config = dict(
    n_layer=16,
    d_model=224,
    n_head=4,
    n_kv_head=1,
    head_dim=64,
    d_mlp=576,
    vocab_size=8192,
    activation='swiglu',
    norm='rmsnorm',
    norm_place='pre',
    norm_eps=1e-05,
    positions='rope',
    rope_base=100000.0,
    rope_fraction=1.0,
    qk_norm=True,
    attn_scale=0.125,
    bias='none',
    tie_embeddings=False,
    parallel_block=False,
    init='normal',
    init_std_qkv=0.0288,
    init_std_o=0.0,
    init_std_up=0.0288,
    init_std_down=0.0,
    optimizer='adamw',
    lr=0.0015,
    beta1=0.9,
    beta2=0.99,
    weight_decay=0.13,
    lr_head=0.00535,
    grad_clip=0.5,
    warmup_steps=336,
    schedule='wsd',
    decay_fraction=1.0,
    decay_shape='sqrt',
    final_lr_fraction=0.1,
    batch_tokens=16384,
    seq_len=256,
    doc_mask=True,
    train_tokens=159700000,
    steps=9748,
    dataset='wikipedia_en',
)
MLP neurons of a small language model. Each row is named by its layer, matrix (gate and up: input weights) and neuron, and shows model dimensions 48-143. Each number is 500 + 50 x the weight over its row's rms, rounded and kept within 0 to 999. Numbers have three digits each. A neuron's up and down rows have the sign that makes its largest values positive.
Before each neuron's rows, "fires after" lists the tokens most often just before its 100 highest values on Wikipedia text that the model never trained on.

fires after: ".", "-", " B", " D", " Hu"
L6.gate530:585483501460525497482525484499488500479534478471510472534536490551552521517519479494506460497493550499450500523499556579459477494458513494522478557437468554522563503509562527484567524480666516470559473546616455493441507530449544543387540527579469449434460504546475445444488427522667414571
L6.up530:535478564471519460534535566542430513544460502382505438528428517565558519535471494427555383520476572516459521543438523615426445484507418486489467534493507513522537441445562556575475481567538518447470481501546456459522561450603503566398502518585587565414430482533489446502457526491502521505

fires after: ".", " dr", " str", " coll", " sl"
L5.gate520:511496540479515464437564435442468492579470466429420430482582472576473540441546404526436457519599485528554510482509494578500485445417520578563461518482472457544521513521398451386439554403442517470578479543538490518468541482492536497449485531460538497522496478573515433532533480542435400521
L5.up520:505479469387539496594401570535536495440495445558519507496446503457539464492490494417519449586513456499556478406505509448465503433490556518429530456475564465444495486422581521449470414508587442525513459599581462467480546481523515504576565430536515457458534513573546378437568444530411504494

fires after: " the", " The", "The", " Bi"
L8.gate70:494487402467519461429456475450484501503503398440476515542584452479418572395438612488513481475510500420492481600479586418509414485586512458567541533393606561535498515509484578505382505464552419485521514507492556450522566453475494527420436510382536593531489505435573469516413502513523550520
L8.up70:496521537543510446515418586591424528520484545478460405434441489415492538515493470425514576436471453394424488477488470512494528610519582464493475601503542532520517533459400435546523475577512571494471504452452518494575522428523442461518435573449528570449613477563598454469503528562537529553

fires after: " the", " No", " c", "p", "t", "m"
L8.gate353:485462449513441494476484444635605407491472515533474489465522405510475497465543543512485591433481531506570522548465565448518562500615482511532411510560515534532560483544536527548577482440402467460499398470502477657418436489476633501519526432511437575526509541541521431545497492494445460599
L8.up353:595499525583466426527491373564558485411546536479575468380498520529496555561597545450499475503418530426504492564467528549490516542584482551350543583510478446499544507464498473515489479495477329383563482532521476490421523501538549563468471461503489554491554539485572455493464551457515513506

fires after: "=", "\n\n", " ("
L8.gate424:537534472445643395498566470505578412521488517459506459421464506527375475488576445510516480467528455526516494495515535450481522477486563534582605495517458506530441508411542508496550560518549497477441549482520610513407486460486562550514350521447554397530525429513447510508523567621456442510
L8.up424:611518466452482489552528473502448520458533490526445451481476492595451478449472563470489513554469457589521446559480468518394475516507519612604491435546492465476490431415523531457499476464526503489444505531424512471505567549534502557458488496487584432507475411556434532400395444579510561542

fires after: "=", "|", "-"
L3.gate152:570508387531488515466485544506495500548472491556453483560535482577418536480550448535489492518478421447432481565375455528499480516461439464562637497511510518496531529596495578576560533450500431536480579499439499463494427531508442526414558511410534489543569483552492483541483508550471509456
L3.up152:507522495545545529517450503407512445445542487444534517469595540560503544509468517502516455541454470474535542360513467510459561517524499655469496544511454521489429437471505511449498468493383572510540593504549462473526502569514527492602425554550459528480520589513472563540488486548554524461

fires after: " the", " a", "-", " his", "\n\n", "="
L11.gate283:487451453512577434494495524418518423439583494454447520486613494480511526431558549563439535509507484521578454635414447489531489379518445592490502536508572550587484426566441483460517516486504471475594465545532528528470515500488621491484466445448467571478515499508495455455476482456656471529
L11.up283:500524447607553377608488490456498486449546510416452555467540549458485553525487608563499539520526505478490531481473445485537422448561522499481584595545506636552400521605437629501459522482469487477520634549553530438496536550475579550551573511513550563522495473489482521545438504472492522474

fires after: "-", "|", "imi", "do", " Z", " Serbia"
L5.gate343:523590485523560491544472609512519524490474439566502498477548545515488545478497544566454499458506570531515532539452414623453520537524446475551485525547498580471384499492565493537530587521542419422503546529515631545467436501499531551474523552368521489542430561491467442482515440522545528494
L5.up343:517579379427510520577493542472552512465487526414477533425512547354494519403518584490421326464479483523570634453480536403569505538513527465508541508503578508555439512450540416352446506488560511524547575505464537509450406437481464517477442516490450457514395556572510543472512580535405468493

fires after: "-", " to"
L2.gate76:518467490505499519421478479594526500487474506580543472444483504515479529458540515430516483431470553469570534470483423400464535461476567508483536467577462531575373554399494570500531464446476558501475517454532502544518488580492567523507531498494589561491469476459586572531547483461520526525
L2.up76:552534495463558469512411486535483473570489426552499443443540387548479569512597442518427516444474480405594514546517455336503589449500468500550496561574455511549380476456504642544622581480532530513450483473520582439507469543403498481524502536503504425495387479506502537472539579534458475504

fires after: "=", "\n", "-", "\n\n", "|", " ("
L2.gate313:569508431369507532516517477482569499457507447474466485465482542503437545490519494513503550487527504541501500603455594599475545544579435571544561502494571459457522523516410575526557561502487491501547489503487593449442405568497532396408414525463510533523528603511567490621471449566496488570
L2.up313:502544479500549518407426523569526527471444540515500568494469586535537555479381602455466451557434516542446478492489487468469408518378512568493534470542518518468509546526535466576453460545495496493558625520565530501535461529492523446527421412561486499554455513487410497500517495456492541547

fires after: "\n\n", "\n"
L6.gate10:450524457444521469513500491459452509399567425482497429532540533467524542443545507565382540449575472440511570575523611525476541531567474477437602507462509460588496528591600476560458473462517445576467484453562551513435530511486541433413487597518518465580465503512503453498462430431590413507
L6.up10:558524608560459481497516454465513444463570533527489404465476590537507571586559424552524462508539425543491477533514553353460545486510512432490529613536442442513492430503427460510588545471507436554528442420471500544486449531529421345503518522512524454477411407536475399541462573416556488531

fires after: "-", "|", " 2", " 3", "\n", " 4"
L12.gate296:492423546602507537507535544396486440509510468435527432417457507521432491533482394558450525460525545596433489540429534492550503403476510531534462461568597498471536555497467519501543493564490526476526543514544539516391508550493545521581497549482516515543430502519451435516545488617483567569
L12.up296:593481504440594516501560539437488545543478494488461470577495504554504458461536494485434472555554450583658499482362457590481513523559461445494369544572558450522569538463472549561468512525433550535494537495543556550446400531459502572529413589526545512535537484489461516403501467565566507529

fires after: " the", " The", " Bi"
L8.gate126:598497491482501422385451478555536457520427419506474488491591466467465605526472503485439526488561501564643548439430578502467582520497405502500452559473563480569538445576394533513555410402524469536491542486526546553530491540506523537483427516406457563538588587517480518541523468457559453551
L8.up126:511462543535434546484407527494550512469489543430483465390473474428462498479457512494561522545491468427638483361486486511499482421523450485553504539531481508508572429594472520533489417486468547470501514512511426475533481332450502525632460449473532570517575518519504525549517517445558516502

fires after: ".", " 20"
L7.gate219:441559528552542506480494605476449503477583423528440471600501535568590577455533488551366509597529473452496514434470555512434450528535567524518500479559443490523482534528489493517499526441564422488495562494482505548366520498435554558474574555534526454506463460552426394464476424517526480548
L7.up219:545438498565541547464548539480487547469511545490524468491476507512513451469496491543382476529537456503447525507487439538469379501433623444435480472565481466536508581473516484485446488506508524439542588524501525525478573539536503596526450611540595514486588601516403360476509432530499462538

fires after: " |", "-", "|", ")", ";"
L12.gate134:469369554551614589451446579478527524503567450534496497565538456441569546483513505460527450505488417494545536576439496512562537509550490445514493552505588499525529515467448477474459518475487551476483487428561523548526445483500507439496397542449589549501532540514458507479510379559462488489
L12.up134:438481599535484434519437444527487513545458469557520486484496550530545440524465518492525513488505408581496470501565554394555491470449553571451478415464508495554466580493489560442496538592436525493525533445579507456490567518499494448479482528471488458587493497516454483503534497557521468570

fires after: "|", " |", "-", " 1st"
L12.gate135:490476475543638472473468586563548435521520432407467565543546407468486459495522427433537415552364566430462509561465489487534539466462521551499432473540567475554570516511518555551506588554454428501458559504546478406530440553480521595477429500398482489554424485532438464473448507523518518433
L12.up135:446515547556545445444531566572490532500510482454507453494506521508585516429492466530452433486494472598481543560469553518527493485471612510466466401515565513412605501490541492473480533511407398557489526431487469562519450548469492576455567515593511447484497461450425448493470431546398596522

fires after: "\n\n", "\n", "."
L7.gate538:538399487466446496560585448421476545475457517491480385551419469486463450586537476474535454403468463507514484513486535393463542403519508529641494522468466541566506486552549556504598488519532554514496547462483534549412540451521488504499495506540534425556510421482517464523497568555498431528
L7.up538:410522442528480493561496440385509519441476470464604444501476428504514438483450377465474436420504467625513542457512436545507478417471575573583481560433458539491515441433533470480604545470480522511484606524461413507477600536500527441446529513493548524493468447505558572535408585582521486486

fires after: ".", " (", "[", "ice", "r", " p"
L8.gate129:553573416515525552411485494539498490473477380502423540494507484473537497484504459521563512540484507500518434535513499362455487539433550485435543473520535410476518517548408487589503539526534466478484487476476627469527511479517442479478427508426432567493376503465508527494534486506525470509
L8.up129:514552490466502528455532510459471514445481411517479475560522453534541515484467482579462492426611492457467516452578623518416485502513536540491387494463509536459494550522539552523556461542488456589546453458534476535472601422474478525531491516542465468546584431466457523397542443460523539587

fires after: "\n\n", "\n", " (", "|"
L2.gate238:617505481464581544456527509489520526455458441501518557447520566461516491464503510559422502416494478505474464495487562482452505515490514525541443485465527532556558382544547461478548523463460577592540444502544494528506496459449634389392503476572489517503508504617463460496574476462579449505
L2.up238:495556575469507601500568559459626465455518482531524475470504602513498602541480419515595469551460501546494555496502433537426520431499444423544489501466558556514454478533477504521609551502504513518484499387430540491532560483511472453520579485497489559496488455502532457559495506465514511525

fires after: "\n", "|", " one", "\n\n", "-", " rel"
L13.gate496:562514476493604543467442516444513495569486437436520536389548424438423529451470513573457435476569538496541528526404448455531440436497519475530562602563582477526514580465556503599591538495488529483565574433477531478422434480390505524497487514454482487520435540489430563479627511576455446562
L13.up496:475448492506523483408496498512496490583456492458514491533557517505417514489452505472431442546530531571508580523433444492526397473503570452506546557655589456486574575516515535529431498536425589529520539518451484455449469440417515500479482553447487498485481528468400522567576605499429491456

fires after: "|", "\n", " the", " on"
L12.gate161:551532535576589442516515539444493435503507459511411527465577455518463489521446392530527495520516449477487428506485584469542416514472527501549553512486606561522474504570469507511464464438465522463498585480498486483435526361534502506584536543448475405512516504480520418501613457595493519474
L12.up161:570596509593477484546496561468493476460512576457390574513461441510536573486419516414531501529501566458570478435502532472390534558529517398520505550368526446605429407542505498515484440484501558481462582488466485579526522387547520506592431540467384514548539538501427441511421408532615515568

fires after: "|", "-", "born", " |"
L2.gate505:448567503436504421556498580474497545543543512511531567477476511637492538582546401489527479474476497514555426518516441539426475499454541495525573556574644507507416496512522571567580499484485437511507519541368496607519508518535510586603554547461446427531522583393469414502553526530505548512
L2.up505:502568469459508524510379556454439489493569456508514486488448477560508541482514528533435519461547422454489451552467487494519485491489524587550512492532479487468490472483507567451469505498483506606441549542517562528476423456471530463549542560477505423477500604544503443482598543526538475527

fires after: ")", "ology", " l", "s", ";"
L7.gate57:482489542560466490535494456392403487516521471441537532585487463467525607545503591495492505531499489632528549488422573454518525496576531520565413533415496516495524499550482458480528453488535434530473433480488410522543519464504412561502514496509443484664429485576537528471460441528534448520
L7.up57:550463562470525459571452452459493570550440479464492497480527476494389415603454554496517495504535493589487490491465582509588502572489465494524507541408492514536538524573497553505557503590452526469510606489451536485469560490412525480516449520392442490506512533580522437555452498480577392438

fires after: "-", " (", " un", " p", " to"
L3.gate230:538477426486441523486488432586577555495528418580471502443466567450428496546564488513537534503432552518502519548461522536452482475472554485551539468514462532567520578526513620606553524563611470521422527478521473433486523435492480500510470470538522454442523525538498504593478453489512544572
L3.up230:488553499434421423474517499578486521503489487486354432519519472544469435478553444555530587564451442475590486562510456510387479482507473580537462468499491412513459542577434566466522469563533464518499541456434369486485517455488516510453496507490464512469450386506543493451512508496493460525

fires after: "'", "-", " (", " \"", " un", " ."
L6.gate314:580535483498582486476467453491486433412511494411483397507476480427558442451552513508534524445406542537511512417499584526385590544488493474568557514406435540541507445431518602509558454487506521529511508477575516412477511451474461513606512493578564458452511527520500538452503552515595514551
L6.up314:546445618405536434447526565493554437500453448528423533576494454507471421496522478500490488534457556460548543523415438460528526469477471483457417464657473435495510584486448545528512470572466464449487505486545541543503509486462578543443506555483507486433595419485505547496513526539506501609

fires after: " |", "-", " to", ",", " and", "\n\n"
L12.gate143:497490514498554466538441520478487525635497483541491430406475509496495512418459499436510479424485440509452496567458470456528481451396556477479501479548488481543530587524585549407509527485464567512503532418490569512428472552477459450463442489467512531587475524511555536503555581524507418381
L12.up143:525497550514496457452431463660487527503520543480496429607480417511448528450537460537498396585458437505500488464566534426584557510473459496532412424534432570565593546613466441463519520493428431569565544478548481459468460469605387488498480528431512510550511498427533477488483530487541439523

fires after: "\n\n", " %", "  ", "\n"
L7.gate355:566446443500520485413562511465534436539537484417443441379426417436462510461465506468517503453529478457490477494454445480533589334518573442523515457566533578518489519486548528491453464441478568539480513437462546641489492411536468523591509481475538490419446464426471510468534558492439526517
L7.up355:482487452477465511512481514383579427518549437495441409496486406418455471435526421556464476498502485496530489526513478592604554404527493622474472491483461504540545522465476531432545505428491531517512523531458517595412533488460527443512483501555568509445445456458452509517447520515488524523